python train.py --hidden_size=160 --vocab_size=1959 --norm="rmsnorm" --norm_eps=1e-05 --parallel_block=false --init_std_down=0.0 --warmup_steps=200 --final_lr_fraction=0.05 --max_seq_len=256 --doc_mask=true --train_tokens=123400000
MLP neurons of a small language model. Each row is named by its layer, matrix (gate and up: input weights; down: output weights) and neuron, and shows model dimensions 32-127. Each number is 128 + 32 x the weight over its row's rms, rounded and kept within 0 to 255. Numbers have three digits each. A neuron's up and down rows have the sign that makes its largest values positive.
After each neuron's rows, "fires after" lists the tokens most often just before its 100 highest values on Wikipedia text that the model never trained on.

L7.gate90:096153091129156106120138136123121127099103134122150131118161139155175045149149132091141202121102176127117154116174134130125117210104150100117161162147159121206138112122092148224182137113127125098146164124100137132069130154095111103164144145188149146080080120125090122167124078161155162123
L7.up90:146094195107064119176163091181134132124136104160117159144158151160107120145194066140150083145105165058145139162147124115136086151111113078131130111137071154171098054139135119151095154087124136188104124157120156185166136185145164132118105128097103132197133090147128136164145163151128140099
L7.down90:120090107094151148114074128084167168113147093110123095124164068144148119100138140142115143095107181117170169127153160041193152128146101177038171131098097127108116137144141125165157050155117117051141128127125146091155171099197195144137096129136084108139094159152173129118145154134152098105
fires after: " the", " of", " in", " by", " f", " n"

L5.gate249:136138109132147126096129180083109115101153174062159147108114077076145109102146129113210140082147137128038090081115209140162123154145118120171105105157141121129079066138109112121129201080151117096130155148144140113136088126086095115172101155115122130097118122150147164140119080181149158170
L5.up249:153086118145123172096203179136127127099115126128108155152170150065140087185089107123154154120144195084103177138086120045093093172144131149128112201137182085142084074136116066132076138180078148142143087150119077141159166161087147133100114124161141199140121117104147125112053123122087181123
L5.down249:077151188136131085118105119085144138113142137143129089130136150149144223092120151066097074175149103158088122139151054111111153124166124148121124153131136136104132135187128096122137137141154077186139141094114100135075111111108174163171153183169094169155134179106158094077149164102100096144
fires after: "uk", " d", "d", " D", " S", " K"

L11.gate174:204094110054151133159187162151175119066138110126141148144098155125146131170130124126136102082140108131031137117132170169110115148168145160153136129102129120131133132137109152093151117135102090120127127036164085128120156098138153129054151210085120159126093123141183122125164119150135152114
L11.up174:118135108166158142140157123139095182058133136131115099188153146143094127129123153108133129073129095169182113121070133094088166108083089141116143113155133130149129167160097148124049114139144111097114122127075103131094114151176134121162120127109108143146127183159098030142184142137134088130
L11.down174:102139119088087150095121069137121110126138105074151098214102133134121101098119115083173124102131106162089130143075098156102117123134103106132063120173124174147164121187121155087137122098076104123135074161158134181137197059122119165141104058121154142068145128097106118152085121089141129106
fires after: " M", " was", ",", " N", " were", " is"

L6.gate179:109145145127174093115116096090112128117144167151075151099133143124113164136128134143130126134101155112105090142095109126190072223154142176107117128134069161162165163112182132074168126156167117119167113141144107077085182170113096135120209124142122170118078176119087106143137088119138148163
L6.up179:096108141159099092090159124114057182104196112062143151104158094097143120182129100107158115098165213122154143088092118106134106129156139151124136092151102132154075115057198164121177160103208132169132124135093110151131093150103114137160133156145121144093081130097146156173124149114131078219
L6.down179:121126171168101076130176144086092120099134102115105138124165120107137125124103172133148145216148115180100100117102120108139147043151141109160114132147105102165128168123189118122154118108068152111086039124085072123125101194136130160128212107135119172089176138142091125068129198140129114056
fires after: " f", " F", " t", " ref", "F", "f"

L2.gate273:114149121121164152119177088104159140187175136142103177176141151132133120131143149140107101100159115124187115109093108131140101146153106096169127059101149175165121204146026133138111139108167143106171143060084117089114128185112162111153164106166020102145096152126075134101127136118116154179
L2.up273:098125144082181130153157109132077082141163172125116144140111112117198130103164122061082185126160189087186133179098097134134115118131098131079121125167150128135108111138142130068091124110105109124094099126184121085081183118159117095146114072142150106184140147127187114120129170190122131154
L2.down273:131168153217091131091205121079086120097140133102115088159115128081137125155126143139163075114081082181172111131131183131106162085108166130108078107174145135115133137138072181118126190113139082141165088119139158133140168106149151160125108114054112207180157136135101159115175182146097094116
fires after: " ex", " V", " Ch", " P", " v", " f"

L5.gate267:113104108126123112124180128173155081117154119068075131116164104124166130182118142073152142095132168108117118139074123136138151130132128144148151100164124113173149145118153138153099130086134129195160153156108080114191149137099117197192061101112115114088128127154125109120157141173130089211
L5.up267:124102173060102124099113135073169179126110125084091100149152117092121128113143108089190129083156157199135175098152126111102124109149119049182088171097130110224165128135116161116117151111142127120138104126126141192126109089120209146184109126153148136168121128142112100116093114098131138156
L5.down267:157120145059157114152116146131118148116124151138130159112115097074109183126179124140107151167111103101181125148148157161137105170088122069151080107062094124149117119144196193169115145117112167154092149140201117112171083096203139108127128154193073127174118134080093107110127164189088104113
fires after: " S", "S", " Re", " M"

L2.gate229:154136132108124165126145131135147149131162172162126103169121132097078162096150123120102144119121096132116066233115127094119126169157144134134062179123114094134189152126136099083134137161151123119124123136100124120161143142120033179122111189108116157132149090057133108177146131171155162127
L2.up229:181100108161161196107112100064131095103168122119142133101083101114136167091142110137180059168087123146092099110128159125078140081142115197128083094124160105105158174106126120101176136135137095173077151179137120158144124213112057131136115097083142105130143145122084099137190150171172103146
L2.down229:060087132103124163150133116110159110117099084083171139147111142116151107133088168135107121116138171163204132143134135141131131117111115171108106132163146158116091138030158094103180130102157114105105101108138090128135114111166124088118073158040154168094085094108125134121125142097136112152
fires after: " f", " F", "o", "F", " do"

L5.gate300:134153090164175108175142143177122126082119145165103132125170137115105123127161124157142153116117149120185128102114151097098185136129165181081138125137168184160131156161093098056179111170201060146161063158132153108098135178120106137096130121151048140132144122086112158127198063146149132076
L5.up300:172204133072221149179131123128162140112113119130169158139116113180098100140149088179122136146114173075155126143110118122141087119126103164107158141119170144184090103091094089125152060197129126065132094156162130095124133157132124040061094126108152125149154094095082165144167118117152127152
L5.down300:104155111142096085142153096101090142126107143111117070195112161106146193185136158173029103179088087089166149132148128133135128108136094102152149109126135093129132115162176071127137039139111126145094067094099143125108107126148078096130143148078148116121092148108125135158162176115119076053
fires after: " F", " O", " f", " v", " do"

L8.gate98:138136125147150092046162135135118141124133185125147108143147179156169100167192113131140139105128197118132156117127100086137172142141143112134118177093132152180104159114150071134179136092106078150204116067094151134118137092177173163113099205113128092144136165150086096154161142098085115098
L8.up98:118076118089091157151178124135106203119145157124157121120155119091163139084102151197088125133144157160172095119098125143088070142144094093142107115117147121153134144192154200190160121155122052139092149125122115123066166092128176094132131089119121120174041166101119076153124113160118144101
L8.down98:163144150130085147179134115115086108126113177148110149116093125143099115118117083157125094047093144121100145099097112089101155133162125134129139170163133155174103121156143109111098086107065109153140146106125108069131137177129089132166124123135098104158122150115142093101157122135113110131
fires after: " is", " as", " \"", " was", "ite"

L7.gate69:127153147129097118120165107062170127136052089103109139102102190149097146089174117157189159132112122127089180104121178103130096137153135053093146146139092158129081115102053131101111097095116118100132097113148140152146090109168135055133122156068139081164138152078125128124091127153129083155
L7.up69:123120161080114173126127124072155131085122111145132181131131189070112127199112104109128156099131078129079188087151086119137138157097103108147130158079117094150084134129121143160130136146118136135099186128131106131098111128138115166066062143165118137173094145179171078154118136102145097090
L7.down69:167169165188120115152117115156121172134142125132104148138118168097196137070082116167150155135147106129127146163108143091158149166077110145062088096159128113150131156117122168120058171058114121128110127114067119097096185150157157072145124189124128105047106131147098202140098179081115145138
fires after: " m", " tr", " M", "le", " is"

L2.gate220:218172105088116141137114132157119139186156129167105127158183110113161094141120134167068081098064127139152163174111134127148135143155225123089089045093121103198140089158122182129147170135149085177106100087139093190196123146151126123113130103122160115111177149101090118131098134127108128203
L2.up220:116147175139135099051137126104179135127103139056148092091119111193130148114182119079155175086127108142109170146159155081118150124085108086229134169147186164081152146119147108139034074124156143103110124141111111131092133138074155112094111154080145077181069126131153116143193082140119089132
L2.down220:100148151114099163101149119154170122125110134104153121074142140070132108143155083144176138102096145135114112149123174097173142150156135163094149178180191226117064152121150089123166125124141150151066151127055124112110129118152100080074117165138172159122151165087087089094134116095055122148
fires after: " S", "-", " Al", " ar", " M"

L7.gate287:200126131154132128118154151071124104158119134080091135127089119127157169201110108120167172136098148107140094046106137184090100120110122137163129141120121205142172120127137050062113111111135151111132078118150147124101099165141116131156158162115157186140070099052165123115156113157135134064
L7.up287:137165110174119136157133111129144160113128126133086216165128150125180133157116147155119155144140203145137055106190123149128136118135109128137144133140143109115120137144144162116152128139073081146166132192143097120178145155087176091118150131110134121105137158128095094204194081050125132068
L7.down287:125117093109137139146179080100069142174027047120142093202118120138153146075147138130084132191132044126122139126173137172155180135104158082142034185099147080158108135097136117102155161108111098102092155098105129140129163131093109125114156158113140195120127090114078105151172125095091116150
fires after: ",", " f", "l", " G", " F", "I"

L8.gate41:184157183085161145146194150164094157088178150124123125122146136070159167179170131135130141154142167096124143139068145167054101118074147137172122110135123089110151107165155072122198122125120177163146101136138125115097125112139142089101093151140150162100149156154150062192135121125102131197
L8.up41:179082152145156119130068164106051146175168142108122131112141161123176190139150134157149139139147146125197136119047130143095143132143145158120114186102141133091183098166099146107227156153141126134138096093156159132149094145093127136082140090200105169068111147138123138112128114133132155195
L8.down41:119158125174104102148138032089109088109115138086171193116176115135152157152159141091095070096128084114146106130185161087142091125141199133146119107199163115125153148128139107153109056081074168117140080132124095119124087178165105141137163149115111173072183146077176145127159086134173096138
fires after: " F", " f", "ust", " def", " T"

L6.gate305:176099109106149126106149172111079152160168114066161157124100140196041110110149126089140237083078126140117108127150191172120110155099163141126135111122146082181103129195185068155114151074190183160101154141114133140083128118142110132115120133151150095135137109160144168150175127141116117133
L6.up305:100176122138156122091148136153110163117131101098098098136127128130143150100062114127144164187151117110147108167107126088139112087104145109112112134125116128190174169114105085069089115095134164139060126154057179149154147150087109109169123071102069111120087139116157129081070142163140099085
L6.down305:163133161081193167092133090095137129138141141102134087113102077118087090139115070100113164090100121071167198135116138149114116122175122135126127198128079125123174151125114076094159134098103097130108171100171136093113116108135145156036157164130112051162128146136172141168108143187112135153
fires after: " s", " Par", " to", " co", " re"

L2.gate243:128101120164092185175134100161166103097093139118091120138153135109134149101193106040106134085171128144128060132131121103091122136117126139179134074156169081108155113065150131104108120116053132063107131195155124122155154127133058128102182151184065147152095193156114116176096119100151128109
L2.up243:122062129139121167190188186165168133146085154152118139120087057131133130158139001127095122068141119035158147140100151135057091076100147097127163094134140121112112123124107114101113159107143128071081127164135110133118168139138130123111194159095086131182160105139198106144134151117114114098
L2.down243:117175081099149062170094147174123126153131127173167124166176162158186061169117095085114198187108129148089102155173093078102162138180144096123099152173093116131145126148136124170095103133067118176097101152119133137111113128129029068213136173136094144103094095138122124164106137158126150081
fires after: " sh", " C", " f", " the", " St", " H"

L11.gate183:112089162093122084149135118135105066102057175116187144103113152063064089095117144112114144146131125107168158116072147116141101179141091145124124167159116149074151165105161085138178092153120107089108105128133063164165109131134184114136141109142103101163110140040182073120130128098079150081
L11.up183:133132168121109155131121086108159116120134110167068071115188128152142116095047057118120126125130126222096189108125155155144128146121148087150175178115148105157118110143140154150097136089164150130143147094090119106065169147092188191107163145125079148110096103140214120112143127134106083145
L11.down183:075150139084091117144114082138232113099124086171054156090157084116139083118144074131060099129075155146161137103089122127103093121068169082083149145136087101149135141128139140178163148170144115150123100113118114099141112163122131161151102108143107093112169106153182136163155114111162114038
fires after: " l", " m", "s", " e", "le", "ing"

L2.gate93:077135140158175133139174159134091103131113127133089144143125096202091098200118137146086104112137144125130148142133170101122084099135083136082125099125117177118118155144124112099150118026204087130097138161118132121118177099178112122071163090173139114194125104130106109195085061117150140215
L2.up93:112137070132147141096107126141138092124118141132086134117109130138105103082146117034150164076098187160053101121203179107073168146137167146085075119121147125104095066111091147151093125158107131091117190112145080126191139162169107119084200156125116102130136144147126178150166181181108092124
L2.down93:188075108091140112115127126104121134152157139129024162129143129085177104157180163141175120087090120140103107135157109107149157147158137167089068103145071094123089182109088143095143101165128180163146167144109064094111116125148025142123128093081111144096132117128122184133195169122107159103
fires after: " f", " member", " b", " F", " ref"

L9.gate278:113163065187120086168142073093181159083096115141152129166157089099063150134125151113101102134125124133112121138075128109123184146143140116123159175127092177174130096132143118041056172063151139108123169104149099122151119063130146066046088130081142143143106149050104142162146115135158117098
L9.up278:147112092105132117156133161151178082141111166174104111110090150139157177095171149076104092108114147129112115122147142118116149144111115072118077156179124165092149141097101124162136100194153099110177133149180146153127071125121156100121128127146077160142123166110177073171168139161157120134
L9.down278:132119150139162159121138133109106113081123156114139161185090127200151129162099182089138127119128152120147117149083108099084133096185121144116083171140174165138080163126132174194092055162181116155152141138116160129140123114094079183167112117138206135147140057140121113164100158121137130057
fires after: " M", " J", "r", " F", "ad", " f"

L2.gate134:165191106125108148076140109150054157154173132141073118164119059137170154104174148157152109100118106102107160137109129176127101176074112124102148161153157154111092144203116148101124124125086161163134129103138158141092146102145181094060107141108103180204108161121145066106124119161134137150
L2.up134:091153149174141145152157130150162170111123156092118162130184117134208105162181136140146154135147124110140102119126151131153149164122093061151170187148142093086101146099083102151145116123173156112140072147134188127130130124144136125062175154118080223135063104152149116128148138098137146126
L2.down134:123130112145116092118172109125114110185146074124074100123123158094140098151107156117066105092130170140115138103124126087134122113176106147103122172172121155154126136133077129089132074142132137148114157141100086141137085160149161152047146055117113109214084125119108101164181078140138084106
fires after: " f", " ex", " T", " t", " b"